From a checkpoint of a small transformer trained on Wikipedia.
Training: 124M tokens, 7544 steps.
MLP neurons of a small language model. Each row is named by its layer, matrix (gate and up: input weights) and neuron, and shows model dimensions 0-191. Each number is 128 + 32 x the weight over its row's rms, rounded and kept within 0 to 255. Numbers have three digits each. A neuron's up and down rows have the sign that makes its largest values positive.
After each neuron's rows, "fires after" lists the tokens most often just before its 100 highest values on Wikipedia text that the model never trained on. A number after a token or word is its count.

L2.gate217:149185141144165124207070180130103109065155174112139132097094177146177168070126128148102131092088063108114140142135133160112094099157188154169135126107111135124091117147176118111139118124119142147119141108179149101138128115107089187179124109219122120105138124079095093107153145134129149067097124172157094103075113173105152132115124069121144135134131129080084121173111084149102075158050099141165145104166150158183115071125114168183066127129110102119159112136162098090202166093159133138091133141106100105147133107089156082150129109180095111140162088136149151131162066069075136123
L2.up217:159124106148172128088154098100103153139196184154137102103182126176120141088106109120110141164152096095130083134150145061206128108163101147167054127128110063148172137068150173161180146087151173128095131150147090128115135175103095126127113116162054092162115104113142128156153130168143151128145060133093124175151041132156161143111186184209150094126122071127100109110136105126180119127115120157142120152139128110117144125179090079122121096094141126118146143158147151142136124111167160165095159107054089137146076104180168141130135181166146160111085115067151134094124119143165202116
fires after: " F" 18, " f" 9, " sign" 8, " cont" 7, "all" 7, "T" 5

L2.gate265:106160136168106200116152121159160139112074163122098089134110134204167169072141131122101142150112154148137193143156103097165118148147137121161047148106190142202134125070167124170171099128126133102101121101150103130071140129078073172119102158135081131098103089158127149107145142186162141114138185129109140196111137206070132158153079165156159138156140176105159140177109145110121081160167146169156144143080145116137121092195133099134143069092181091125144114150180130111133169140125137207109147148153150094165086146159123118136093122118131129134060122144160181178165083126127153113
L2.up265:101196163163126134209164143103173085127148179094126133119158124184138171166092142144105165146105043086168134134108132114151135119142114128090125131132049130125101179104148115146103122031153157157131149099126150062094183164119115155162117122189092122134153106192075134110112130164145163137106102194104097159074115191145062127130116157164127147108137118103156111146103126131146083186118169109149095095129146115163113194179108127137126125174171103157109082157164114130135186137160076115162164123104088136187102144112159168149147173141169083103119108113133122133106087140116199090
fires after: " f" 24, " Lab" 9, " F" 8, "ict" 5, " acc" 5, "ourn" 4

L5.gate382:118172087146173120155166178155117161102170143157142154095079099102116116203072168151140104167107150113083160173131087150176130113140121108148135133086111125135194110147084066201134183153086168163096147197086160135120240111175138094112171104112104155064169101193134110121123099096098145116149112173086158130162134123154176144150145147074139093118077130136134136090160196176159167129155122161143128122159164112111128185127137141078095156148069133058138098073123130140124092112083089139122108126138132174145157142112099077133159164143105167131123143143112151120151080149117153138
L5.up382:105197174138166091100102186163134137083123110170126151117116111118088152148081084137177109184141124103147129153115126150149141162143176126140175073090111117099137115095035088107104129132120122184154095106085090130098156109102137131079188102059159102136144096122181100079124081127180127066092108105073144113105164067163128136112119154147122119143132084118142125139148193182091036121182127150143100135192143110112110109130126162083084133136113103155123118093118103108094165170144109072153145107107176114167174159136070136151106182128133149181154119145141122189088065134134159095
fires after: " d" 31, " D" 14, " s" 6, " S" 6, " Com" 5, " com" 4

L8.gate171:118129131141127168168113114153109157136091082126115146101157174168116162099140191087111111180172099111110134120183145141168137129144173122178072117134166151138107086195074127115107128123136149135114158125059040135149129171158115067082158100082162132189164117102120004109099135196121161182102112177116100117134118105137155129179082097079106100104098148106175137159145113097172180152165134148100103114131155117126100124126108110131118117143140121122151166100174082077128122163128104170151199118186185130129146119156118184114182145137161131149098133174145112096176125065112108160
L8.up171:048099178096095138094157127126104117117124092106093162140135122120097155132182152123146085114120130170152176122171118091087108142098166128111133170132133094094093093139116198076053088189032118123081100116104057123124079151104233164109170131146186168103133140101134111135114133142175158117132105093103111141115099101101146137157130081116126144143063144154135115131113129141127177139128190163114088166173167142144138083151093065123120141180115097151063164085112135127085107087055112144152142131170154157067127128155145112122137147179153113103123160140082146094096154119090081097
fires after: " ex" 14, " def" 10, " s" 9, " ext" 9, " D" 8, " W" 8

L5.gate78:158116048144088196129108132145141170219092158127075123154082173091197119108116126163117175065149100109150105154126079147217121129122146105068097109102076148157076079100117150104133106175148156120125118131133078159132182079170136144137136162102135171135126118176120152093146104136140135114164074130166160152168154151091183093138170139039069179126133166102128179135171164121113132098163138206173118177090107165099125148114092122119134148094120097121123147155118126083123150171105129139130140130147098133116089121146179157114141125080107080140124121163041119135110148095111143126
L5.up78:151153084165157137127112113163097123171117121131093142152129144145143086088096109113103157080215085129103111149137107167146157066116145111140179136173067132113112155131035130139096094145091156147137145065133081191109057105092123098134072093146135157146103130137119111116166103153148119169134134048091175105195166175152177133087169138100150163119114152105138117163096139144118123204149138117136139138112135132128183127113075072149118145137190121161191142166140173170140131156072152090097201181143155127045095132123171102093128102149138096091135112142083127172136093154131117113
fires after: " f" 21, " m" 12, " M" 12, " s" 10, " c" 8, " C" 6

L5.gate308:109164145121104120146101121130081159127094201170122112188153180209183157040097098134133166097143123087123133136098166135105132044125118158152124054147085073110136131159135141116062097074123093129166131133150143121172126119108097144143104138120098132156144110117155047089168114120136139097128146165141167180143145140101139137167179089093114125146132173147094074122135142115122056153132087110122107108124165120191088120119144106132137112090094139053117200134098117120174108095090093104150154124075165119161139201111117095120189180132091157106144115151083167135078084099110124084
L5.up308:146132118100093167143089151075123107161146110142100141091164101164165147158096160095104110194147150130130104126078106109121151112122148083123180125126106144098104074114124134122157084110147171130139053148145064075089095118060167133133129182109118150118105084156156125115136143124158125111117108131152131120138144103117099129071196151189168098137157150115173152146131158116074086120139154160147081129122201126118143069109137052082145032142051098149152092106116128111121106116156112170095165109126129160094196141139158199156118097148125121163113119097064143053222131115154153096
fires after: " v" 17, " V" 13, " S" 12, " res" 6, " N" 6, " s" 6

L8.gate62:105138124084176177146138105098118112124166151166114088194153091146144167068191076148137090150147081151143175138126101074130164107176167088096140144154168138089140152186076120140127165121145115190137139126112130130129109167116128110157149118103163126131121114168130130180143131097104120043153111122169112136096108154087127117200087138128135108190095108104152135076165149117106102122168175112187144113128084063142119122062113079036059198115126133130092117120133101081123173150137150145170173065158141086130155120114137162154108167150153116133094113172102162148122086123106068061
L8.up62:146118117138148092164163152085074134152180117074128118094216121141184142097088127158188100148071123119094109088083078088083129171143155113113152114091157115075074156067145089149185095159068117145111097144144086145074066122168088129127111139088143152139111160144148115129147123155150088116181072133095195166061144093129109090119106170081083104152098126116157140182180138113102098129145141096123139078126136141124170120092095110131167151103151164124109098099142100093141114084121154132139135068150128103124178134177114123120130132208145156111173177135138160147165115154083117044
fires after: " v" 13, "qu" 12, " p" 10, " D" 7, " Ch" 5, " c" 5

L3.gate202:125101092120137101138142123094114114094148142123127086125125091139200093100052124103142162185140123168186074088160175142124112140165125114169145116123144074095147118149155109157150095100108173182128130149155075137103088134133092097142107143039119154165096143166095123102132098106108126088138190120141154171131096090096144114170082171152122088168168126096086204101038071130207131131131135140098094154134127118099123165094148161084097123172125132057146080149106082120101112136133140148079125113129135068193191111097078148147126131100142083174130061141119132180103171120137154144
L3.up202:153118153167088155098150099159132095180179166075126140148105150154131162125114126113052141132100177146153143101125131109115130091141121136122063097101153118162172150127173089128140103136140196127117154138154094140087110133115108120110165137102157142093074096113174113171133099106101126127135078195124153213127126143075148120151141200135139156132108114135170130115129171130099169090100099139104127102088147119200094171150135100131108082149118121094113078122161153127097161106072099255157111143099125178120143131145150089154238118169084121118071162111150116047164134082118130145
fires after: " ex" 18, " n" 11, " R" 9, " r" 8, " ass" 5

L3.gate195:098116107130130140096125118148108099139160176142114149089178133117126101098173080161116111149105136114144086116139116190212145101211089157181100092156134161152130143172085165152106158087113158164114153193099092175119162161145093098141156131158177145168172183064111142106171106152152115112128117174160160133088157147088127157118174127070161181124202103098086117127110158097105094050126155149134155095120134136088152170084082122162187146169139079134159158141156123111107152164209129155121139129108167135138122153168145129139099096114090086120055141175134158155154158178115169085
L3.up195:104124106115150102147111143133178124104156144148111086138117075162094066109091126176070135129155067122162126112143188096178105122093134122117087136131145111135118100103142165127139102207143102185192112171118164208111086143166121086164081086125113145086135121152153135133153088083201111155151145133148103176080135145110110101151152106134113068116130155109146115184171128188159180132110148137083127132110145168096082139117125080098113151098101063137105100113096111108082077055096134125083081132159124150168090113048113127167180182161137150136161113127137131094086057068095139148
fires after: " C" 17, " M" 14, " D" 13, "ac" 7, "A" 7, " E" 6

L2.gate332:155192175109133170149144119121125113180184179088154152072182188150122162184119153092106148180117111143160129158097118116150067077139171113137155097146126111153148144144124125183119108046180135158164125098189173088155154174106105143153056166171106107142149099112163108174159111117155178133149085134129118140092147137082135112117113157121129144153198083128114099111110107145135108119099124113150162149130159115160096155131079103216074138191136068162168111101166120150146097122132112143148109147139045127132092087063157142176125127129141075136153143061139157145127083088116083098
L2.up332:097102138149110137126098114151108154101058130132134129152120078077152106135185150147195141138114137167105165148136105135154200111132144100097183147160134120121131088038085109145160148164067071129105124065072124180132112135093142145136143151138168128058111087135156090147160172154080095091114115161149144161177200106137131164121171118100108133186098108138081140141171103121128133105135131136077143120062138149128125121135146161112127108182189110159126129097043135110152156153085117117125159138179172103097119066115129149124112082148114092211114112146104132077141077191077104187
fires after: " M" 14, " rem" 13, "ount" 9, " R" 6, " K" 6, "aint" 5

L3.gate283:107182114183093091149106130127192137169172200122080163129067198123094152061200164096078132185112150117143149086078113098118121138091122143148112130161114125041155101143113122098104130088163140114145097167154146151074197107119177128094110121142148162134088080086160074145135113134125118113151170111135160123155176071154114062143165144139137093146158088145133115109178136142102175109134122176127123090143136169120093144125139163141168120158090083140174101130104099104173137182132104148078147136089181157174154118198135192161098108136084146147101093106153158168089138149133161148
L3.up283:151175131114065115114143129139099056152147146136144145110095137133115131096150159160100088203120139149104062087068131083155142138080155112156170070114147134133153190118120204117157153141108186084133128030151105135130164169174155121111128164055194147063094073157104116125118108136169107154125121108152094145202081115130085160084178147124094089155189100145177119131157122094152139144171166126124171136123206161089188075141131144103104129121101121095130092130122137108061126104132182115169097152133141130125132092110162147162160158144117117162132171090111128108124172166140118115
fires after: " " 21, " rem" 13, " int" 6, " ab" 6, " ext" 4

L3.gate32:142166153086147146110144090097137105090143113160078110082105087122079125103125081163118164094193140128133097129195178124053086161168110142162146100135116161113129094110038071094159113132120111098126085147072075121132120108099094088125197094149184046101143127070112164123116141172121177092095141107151131120122125142118144133150139132124149144189091099152162098174137122134183110121116148126164166161156118128120144156092111140127144093154182108108150131110097112119182187153161124114197134059152191101192097137102130145159151110123115091181142117158208102117136131080096084162
L3.up32:098126125172069146114113083143100131128074207126176132117067074121179159126172138099062148156124152080181209118099178104088112084129178140107094153049160095121145144179146139127152167149125094118105115085120131120097097201144172162090130124189149134079111157154146108136137101170115120137134186159109129142139118114104121155146156135058157119149094194054164153159105186181153156091107149171115113117165147169150123121150079125146138167141131141128104158157159127114141148118105120139133117143186126161126133098074166153151076099157146069077144103123178130125139109086094089066
fires after: " D" 28, " d" 11, " Sc" 9, "ed" 7, " C" 7, "eded" 5

L2.gate117:122088172090145082181130138099104146117150110145141113175084131122125139161088139133115095121161084128150132093113083158213097087134128136160181118091132101122123118169138148139084105104120049087163112117157188126135194142131129162160097133156056084169144142120142124073088068131103139075167172089122107123027088091145120066099115154144127118041128143105132115156080120112156165160107133118107147115098168113178123135142106162176101107110102099142163138063155100112163104141136096133054124147130093056171108120079123118118136087135178085092137137106121093106092079083165080111
L2.up117:180128145180157128108164128181110070147152111167125100156110116087105106166104178114135096113101103102085173139111168176152098135119150068128153153119166147152050187134128128085126179146166120165113127097124155158138149127166143180127140142135122133057129088122109183100073152138098116178125173101129110106145093109147105169071100103083137168122117189084112131160125093156075147164073130103163118086125157170134113170149117109079072149084113152157140199151088136131121109102109186098145094146224041131164134165188170138103062143135129112088100120132149111177121138140134129084
fires after: " M" 20, " B" 9, " H" 9, " K" 7, " O" 5

L5.gate410:126154095167119183190087118145178129098134111143141133175141170133123125118168140116131091113156184150132188098063071110078132134146083149117126114137103077159160203153114090137137088074140129089100155098098092183112125140110064102127159132131128078131098116183144105121172137151168145094134095146111134161117116127167197123153154145127131104109128195136118197120144181133146036102124146158118175158153128095078129096163041160167155070164083116123112121120081078110117150145097115144187166143181149107125098074140108066123093150156119106128114137149071094165148165166158162155
L5.up410:171126082125130112132169140151134156121118218188159149152135094171167117112184116061147162142176168089140095135114122164068081089138132127114115156174102204187092115140120129212082132175150037110121114105154139095145159127122109121168093096133054140147098185121133158208125140143138116072108127107161112079111159148123143128169050095117152145147102167156142142140108108114117068082071162164160095111137117080087152063146101134128122120185072111121123161168171142161180124118157112139121160156135128092142111134089110138123144121121074104106141099142154084134083133154146167142
fires after: " d" 41, " c" 10, " s" 10, " D" 8, " (" 6

L3.gate409:096124139129136101102156108062070110172149134048203071109177121139135174126111121115153147132105152112096135146134158161099162202079181107087079111104095125171111135089165066130121081175119119138164165183124191086166110148131089198100110166190188124170103139146047126121101124145103102141177098126127142085084105129105133111183102121148119170165144138093092146092112153109144159131098120141140146110143113118137125102155143136124097127127160119087134077109102059106219117072140164136080095097151136154123139164191145145093155133142092131080147087112166125142139178146086171132
L3.up409:146142086168120109091126144112145159101141067148081113140158130074175103129156097140094174120074145119138145130177161130093136156142046108123134070216129098135076140099138139065161098088155108095123077110118085134110141115155111107113148143165144080108120073173095136143122137121107109145127060070132172073188103091133138107197181095156112143118137162117134159102123118133074147155120190187094134162090086143125094079121092150122129148121177193193140065156160125106142174113111168103155150168171089142079145097198068112092095135106105132141149128145117094145117135134124081173
fires after: " w" 29, " l" 9, " W" 7, " B" 7, " th" 6, " le" 4

L9.gate47:160131147129138109159067148128145057137128114185069056135150128095144088148145117142155128175113097169107123073101092115108154185131170129139141086139104112094130074084165083131117099129127124154161176046075178196135120132132060101144126138106127116167127111165153116134155195117169145125166121101163117141105104143128153042138165056125128106137150118107092073153077118152174185166090148115131123144181155089124079078128113166177142156130146148116094146088146118080104185083119131153162154107162123114069127141178126105205144091075109113134146109150163144156160123069092128153
L9.up47:156136126168101086158150094166079159176157138118135088088092100107149131106121140151106184103142203113133115127097118151060140154149117173146097134164190149052062161098155135099139171183133157123110151148094132198209135134138082155109123094126125096141182147106125085114146159130119153106156119157079101117118114144202121115113111116159079124119125065117087147099139100089176190186117157169123207052175123138152123048144080093154185146111191135176113091110181163123165139120110094095076154100133153128116121134144106184122140108124111138114150116127132083172136123138112097132
fires after: " l" 23, " t" 9, " L" 6, " Cl" 5, " T" 5, " appro" 5

L9.gate38:150124178105182152099109115152122158101152083161076115142131177108124185069154098138121135156117118153145110117127070102136113144165107120079078123139139109160068107155123083130126120115096141124122149045122094112126173057079113108114182063087141125128114088166121134122129164102135103069121138148129110163188091132088133066117179145094109129071100132102115098184110061127128176129143153151141107086130089078088134148144106151115129117094131182101112125067099115095113139168160101105168073087135151149122163102093072150065121123082165137124059188152084097123128187108183054090
L9.up38:093112201090120142094116151098109153111139152143080105116173114113170171076179031157110111185086095140137121084151171105118142113119153100104103140162160199141157115077087079159086101122065087184180170161126134139133134042139157105112174086142154124153161182107106108149149160141139121152109185056149117132125128111116076073151139137127165136110089196109116094045188100148147075104116152143193077145093159114110108178130137092158131124153125129149133160116094099136109120136153168084099132075074180110131131151122148136171124118159169112123170146152153132115101166139133128118
fires after: "-" 25, " (" 21, " \"" 9, "\n\n" 6, "—" 5, "\n" 5

L3.gate5:109135162151056130152125107162111086135131142166190181126155209125143153135143130111119190126158100074134095077127092156157126122082175155167145113175131085156093073082191060137209062154119104145113082083153162113181120088096141121088127148142142134133146109098090113162153134145094169135142119088116111132210089108114085089036114161162128094116147127164142168095165135122109138104154099139180154128117122160093143113114139166091099137153104166139187137144154153127149129077160133082109117191113054088149171127135111134166113164140120146138080046081125120140135128135129162119
L3.up5:131102163116174168158147084146083167124132117123145140130118128138139130095074137122160122104177072138130127130134130138126165110097140127115111135091131116125137181101136104118119119123114083136175089145113165096102125127167098171173149119125106068179196137206133155125163143083111131122102035173169152143129134195082141112094091145152136120124166125152114102141124123162154114156111132100128143130142118143187068181205139070139165124105159166139087136136146124179175081147137143150159062129179086159082127116185067105132082159091151035185132107172166101020117130118138117182
fires after: "." 35, "2" 19, "9" 8, " (" 7, " " 4

L3.gate367:091148154102092091127099099108148100127126127160120095187109150152074129114152157130063182080117168126203102114209130106074112145079148162109062123200163092162130127149074142105123115089149077101099073115123139144107150134168183112114147095079092153174126127134126103143093104131132166073138135145117099152130082100109164091138148131144138116131080121138183241124153180120106104132202130153164055075110070122134126136093115216139133194117122120106119109145165149127145172112107096158144127165155158149189121117135113119102188164122136136100121152156113185162119117117151114100
L3.up367:119092121124181136145143149158065194090172136123091158111136122132113130033124096126154195197167133126110153098093126154127180114166110154147142152168142154097120127170077056141081126115077097149154174111127081090065061102064147121134094118112119079163112174121118134141126177126146118105118147112163131098165148145085133196115154091071102128118152206127098093129107081190127087128124168136127082115101071068133113105139183159118134079148135091113134221138132124099156113142152097133132149119104123136185107154121110124108069103156110156167122117167137118107172083105135065119
fires after: " s" 20, " d" 16, " c" 12, "-" 11, "S" 9, " un" 6

L3.gate415:119105140162108140077116145163135151128131161129151136179135166163179132106061156118098166126144087101120137097146153129154132159097119188079090147102149086159141145128167085115123108141155131161130159069144083170068136147190126164149076112108089145069092078124170137121153116128133177089148095155086116190130128191081135139112120157075103101048085192089163144113092096099094124136177181175127114101063095116122139127147087067146085154084144192157159124158143123106118164132134156205129084107168100087183084104166144154124103163140124105111140123178134136140163121160108166066
L3.up415:081145167155165155151070097136116116133112079178118092070102168049115140114135102116169151085114191143098183142146125146087156146128162124118116097163085139175107100141151155113099123135145120131150166131124129193140130094165118074133092099154084146086158131106165123096221128121134096112173124084163115107109130113113125138072149130106069163182085083135191156111129073151089120138111113138163167121152058123069105153120150134165112139116125121203081139087154126104080114081091148147124143166152101130106132105162143137083114102140093080129098088191075145086052128122108044167
fires after: " f" 35, " gr" 12, "f" 6, " h" 5, "F" 4, "b" 4

L5.gate373:144152080149187167142158176146164116194179089176139137092159150112096116121133158133103133117081119170123096144197108118139078107146151171129143118075160087115122142120135117111135082086127173129107179128105103055140122092125157139168192111167136130166054115162075128164174121137136144116134067120117114124100090142116111100107120161073147165171151165188129148139115176200108162173096112126137174142115194124129086137138137134186093056111143104145106139078067127136095089219165137152100106110112157144074121155105148069070100132131106113178101140098147128065148156128151088126
L5.up373:091120085175097123205078129153156143148121129083159142119121070181166130100132147117097149106149150122150085139126087090124081127086129165121084145078132134176122095132120117075143137107169124098069183135129061145080087102158160156109128191101187126129088143136055147094115094169182131101084142175138104173106064118146119097178135170071143118122111173201161142126154195157126135129082099144156100123128129127133157156124158142168081122158092061155126134078096147136092088166118140108151182128140166082133131178084151130101155131095165085116132080136149115131138197146144199162
fires after: " A" 25, " E" 17, " (" 14, "″" 10, " No" 9, " \"" 8

L9.gate91:086119115103129092153160104099093129096071166102137134177117074164130062149153173112140159150193111133112146136130114106121150082157141118187148172108052131111101138100131085153115190168176114089101143119180149129120135093112123129183156132183117084091134150140143152084098174111136123175121187082163147097171121124083168137059131144157195147140108153114154090102152126151198108107082108154087144075103163208140115081126169113111091139150102117116097074163152056146128149159171094153129149124105141126153100123117064121179181196102156142109160144128102212111121119101130151124
L9.up91:142144134043108119118177158130100125102101107132146146132181111154137135133122124150103150087122118102166197106157116144074107193110116121191194108111124154157154080170077060084160072072162145154170131147081160147131137129109141085118150137116143139158140152126114160099085094158091122124167137122211165154087099182095124169128089134198106105143044149146097093124153150144137092205149164115125114129169151103135202086122139118083155124107110162141176174080093136117099106134127166113089189136163086072150113160104128164152149127155074085131133164138179160116101093130082114145
fires after: " pro" 23, " com" 16, " ex" 11, " Com" 8, " Al" 5

L5.gate182:111149122132119203144148071123129098152134101120134119072084136132193168137179108116097146146189207108069231125135112128057118230097137150148081158155118158119112145125133098138060113054138085100156089094126169136149082173107115106096105093121110141152100093119094168174125113125125149093120095139138103156095113170107156119105136096112160139117109145066124132134099106120115129144147150108161043136168039101109124124101092154140129128169109082081070173149173099124182114118148116159142122115108121186158138142112182129151121109163065127149134115151159155128121081094108116089
L5.up182:133109138160165136165130087092104141063099103096081151154101100139176161099133138129143160127135098116108118145170100144076142156124125141083177134172115161143075124117099144086150137156091106118209132111115144107091114111045106087112138143149133135195096172125095128095085182117177120113133184121136146127156160087106132101144107071173103090143051113128065173130101057231115166182159114154158134156157057196113133154115106162093143116104182134118116122123179128143124107076137162128125156089180145058119096115184100179132104105146134131122147123155143113152096082184115092117
fires after: " L" 13, " Sh" 11, " l" 10, " sh" 9, " B" 8, " W" 7

L3.gate387:144141132119084102120088143141124100133130150142064148136139126146163119118082118097123151211156110133157117114064096171091120115155084137158074162112174140134131136134096034171123115117117146084158086149169140125136110133142113158175137137153107096144069122140176115146120146142146207165161095137103127163177133169111153130108173168165102090135091110160124114078104173134055059104061217110099090141132132088175143099133122173166141143094182132092175165178059105150167127166150134146154094124119124149119156148156164122139128178137107190078084161100122083076169084165131135165
L3.up387:133149108107111138053174152100085134137164183125094150087131178112102144159114154118140156113149107068133099168127135154106161125139143096123132159146145177186117123147087117126139074159111154140154095139077151159115154198123104166123121143167123147153145067149107108131187135104122082117101160100082141136144045107188166176121099145179093060147121114127185123099087146074135052169098089220175130185116154147071119139186068115147116138087151149070132083122126165109122085156131115139093084160093091176137155124133073135169150178098134073144100151091104144099124158143129135129
fires after: " " 30, "1" 12, "95" 5, " f" 5

L2.gate154:147190139109099092165129146130163114120152134172133070105191136134124145117112165123069127177140035121173116095166091157135151086148142087077083122117174102167103145090183073108097121082139152157109171131145164167096172166096102119142132132167112079164075161144106157189106123131081154078152058140124166157047120163142185100170103123173136173151127161136098059125092149075158134150132146176154144101114100097156173138190114123091106103107180134113168168108169076111171132111138131161107110096102125131096104161147095138106154150108135172104164148155121145115199154157144156146
L2.up154:123177145072152078135169173142129152184166167082137153197183175140144141136093111064104125136120099148169102112107137106177110160151105140098115087070145141168096135154152122167139123094114184124130135122145093106077160127135095123113155157124104173122079084136095106108130142114102153182193092108163211162122125086124145121113061119150135135106130135096128104128154122076149167140136142185125144140110192065208092196163130119137121101100164161109104109136132171126156072127203117170162119146132121152149079116151056150110084154155182136113146110170085086126110203076154120126
fires after: " f" 37, " F" 10, " me" 5, "el" 4, " med" 4

L8.gate346:122186145133193143140117078192178095126112109128107067113135086142139106093154107141154140176104127187191089163057091077188085113144106142079111163090162126127170180159145154119185165116112181075144115060120104137120097102132144104089142085137186114109101123097068085160093112186157138111120170116186127079146148113145142131111107080125123077143153139161119112115150102120170165115098131113189144125144168105124137130110124100121099074147184114089158110113131101141143115142141062139133144100107148137098097135139141135142108123129091017163056137164145099134129209139168156099
L8.up346:126104105108131139162098183106120079177096103114102121115178156094142117104087181047124170153160160103205129097106121126121111103148136106133081152085127125109181158087160184149149128118171129131132081144135108157102089079123161080129094117159192187150117085120102116082081112156164129133191146127168127144101095094154153141113118129175149100107124100189203097165105096147133157126099125079147155140069153089135170139126130060102126135123130103132110158153154073097065132135152045148075172140103107125097090183140143106166108076141140073200120111148126154078126157070142092108
fires after: " A" 16, " c" 11, "stit" 9, " C" 6, "C" 5, "A" 5

L3.gate217:061122144139151137105093221040153197145123133179119112165099210135114186092159170141150144120132093114101123095138062113149141120112081130145133154174089129162109131138151073099086147098162130133150122078119134143121155154107163136152139154119174114132124097144070129147141140164158178119137131167125148171085130136094130101172148130129109120102105172169189169166144125092139091139160167218107107103073086158104151142174113139113163091123146054113137103090062103132105133149166100202094082096111131108168085163149128146103159173129139124161088143187119111133147132196109172148
L3.up217:089168149149168212107111225138110174069142165162162116115129197149098151154098102089131099115007145141134137140095111083106139042102125073131199138161123133133145112165163129162083135059111153156114130150085160157151084114162147139103110112155182146061127081131096139115119132147099083178108164129189108142132108110126125139116142132088142115124109140147141145117166099116126105157111174116154137105158094176057147084140089143148092101150206100208148128107114150130154105062127113145186110156152113111104107109107102159101176143125111129166127101108118101139143099111095140135
fires after: " f" 32, " F" 15, "F" 6, "7" 5

L2.gate251:075129167130143121139114102134133153099136148135117170102156163182109096080123056141128137152141155085175123137085090069151154186090126161089076160103116139171177170139050109124112179077129151089098163087144135208078098158072174103129109129110112166116111134136149105097089139158107187173187139111100140179194104177100129107113142137133144114144073067154122115066130174102143121127128154176106182126128101143090150103206117070179102116104169109128134133188161095121129116132127139154118156133188125191145093138129140152128150138106187124105067115173119081144137145144077142154
L2.up251:068126118120144138104108151104101088105142140095102161145096118147080047152129115104138022162145175168129150103034138074172163173104141128130163129159102164149211148136114101093121152151161188073128093116135133107099135135123152184102129177104106114097098085144070119107110169117112109116174142090114079057144179102098117108073108081132112118165113072180105115102127105144143115142122118158090130173082077163107129089161115152169118102133109133101112106186109135082137112143144162099110132128154108143148140112106146188175232136160133131143143158128115175101148135108132053145
fires after: " f" 31, " F" 21, "em" 9

L5.gate275:096123115077092203138114104107140149071158120123093091160165120142123107081133156147151104166183115092103153103177119158077189158149140117159126120158079107070068128110106164136109107092113167116143120080091039131096107101156135113198065097105091133154125093108162079121181144150172170094176132149129106122145108112107174131169174157118136061141126121148164149154165132091180126147184147168133127118073071153084137118122112140105159079169133131085109123135145098120155145122167072217114141127102112120196162152093164179132120113128103131152157143179063142107172080107165119134
L5.up275:148094132105131178102085107165143123120159083132159121147132149149165106108063089124123092118153064116161130095175130151196148096090132090079136112080127140130106144128103198098149137171132166106114140119112080151120125120171100058150107119082192146122139112091068106168151173137147143146183141108145140152118175136174054151094124164066162082129136090170158145129129173071141138174232129145128126125049102101096146059122149065099116155099150119112141156123113079141092073140152124174160146183141092120117117150188136111077150125145122176122130148148124138142209112138152172121
fires after: " f" 26, " pr" 13, " F" 11, " c" 9, " comm" 8, " p" 5

L5.gate176:105120145180131103172090114135134123104099107155114182165082137134139081117077140120122150109154151136154110103083160171106132093137132109149072167136109104164158131158119114108117162094082125185162134053124116171124101105151147152081107120077129085141106117114173076152137076168191134114131125116150120067130183139071094090079115149142113162146102136106093141130136136223085140093136120193087124060154115163193170122118083124135099132173147143061122191086110143097093142141060139190113113092157171100066149137121095151131145108111087110098187107133165067113054087117116107110
L5.up176:146144074142126156122058102110135153104109134191158094107084118091153166118128248137134080112140131082131150110159123137106146170111130157105075130100097115118112059113144174082105136121177145110139131091137120127142106113123101093163081160079185195046158107197138107124148084111174115098099080158142107124144132107150102144069191123088119088146089107124134158105200104101160146103163135154149128121135081155102179127067078115052106099134083103084127127092055148122086145149175120129127140100148103108111170145066120115137127164100064095108167125145117113149136124082114123124
fires after: " s" 21, " S" 16, " K" 13, " Z" 7, " p" 4, " G" 4

L2.gate172:156156100164111083144105101108128105199158171081109142174168213127141116102090095101137101115193117145123096101140152113215149094152145109104145117102172164120173115122128114135119115084106119130126146109131098174106095158159098174163098089189157151109117044082147145114079112149138149176145062112067154175120132151123121135144116103127094137143059120130192135072123185118115174130117118182068191165088159128140101129192118138074112121127167135185173106143100145124118075116126085178196115113156140091145106179125081102162121158139144155107154120126154093129121089147121166071
L2.up172:130125140175180087131129080174107098140156126112118161093199140032206108153100078100160092131089191124103155147103170132132177100177109154076150156143078117165127124122077130165073129100116083087160078102097145169188125103141137063103063125133136087092152163116131090128107129150158123097109104088165164094127147141100128125130141118123131063125121142112142127157117090169183163102103123086102134181081103071083112110123115183086161128159101140181099129135121149139107133206116132059127194113142098136126056156141153115090117156173135138130125083124110127152183095119148139094
fires after: " M" 39, " Min" 11, "stit" 8, "ount" 7, "ac" 7, "M" 6

L5.gate325:136141111133111078120159108139101081136157154121127170177112136122170155112110169128090125144095113111133064097117117145069113103058107185121124093139184120121195121105110112130112139147107057146169102071092235130170146155077080134172130067094162161144107108089150093102149113115107124116113128123175115096187086135132125149087077113105120093125137183156114170104139144145073186172139121064170138151157132087126184033150120106097145170148100133142122089143124090120138165158182123133128048092142123074142117114135115183144063163143170116101136157103180136108122116165150137095
L5.up325:141150125144128112120124124183106136145145102117116157092157220157136118082099108120156118115168084143125100102138127100156122146136165157170216076169158119116181136084097111118155129109126156131066103077145149113071117169140200095167091170115120121112126136094125141177132149104168146157160091165109065167121047144098145137108154134102109125067138144133100122058142145130068175126124121157171118210092134139161148140162176148116085103095082075173143150172094079141075170161123091150098169103162099118120176170152118097112126164081169143089140104148091061171101154111138108079
fires after: " " 74, "\n" 5, " (" 4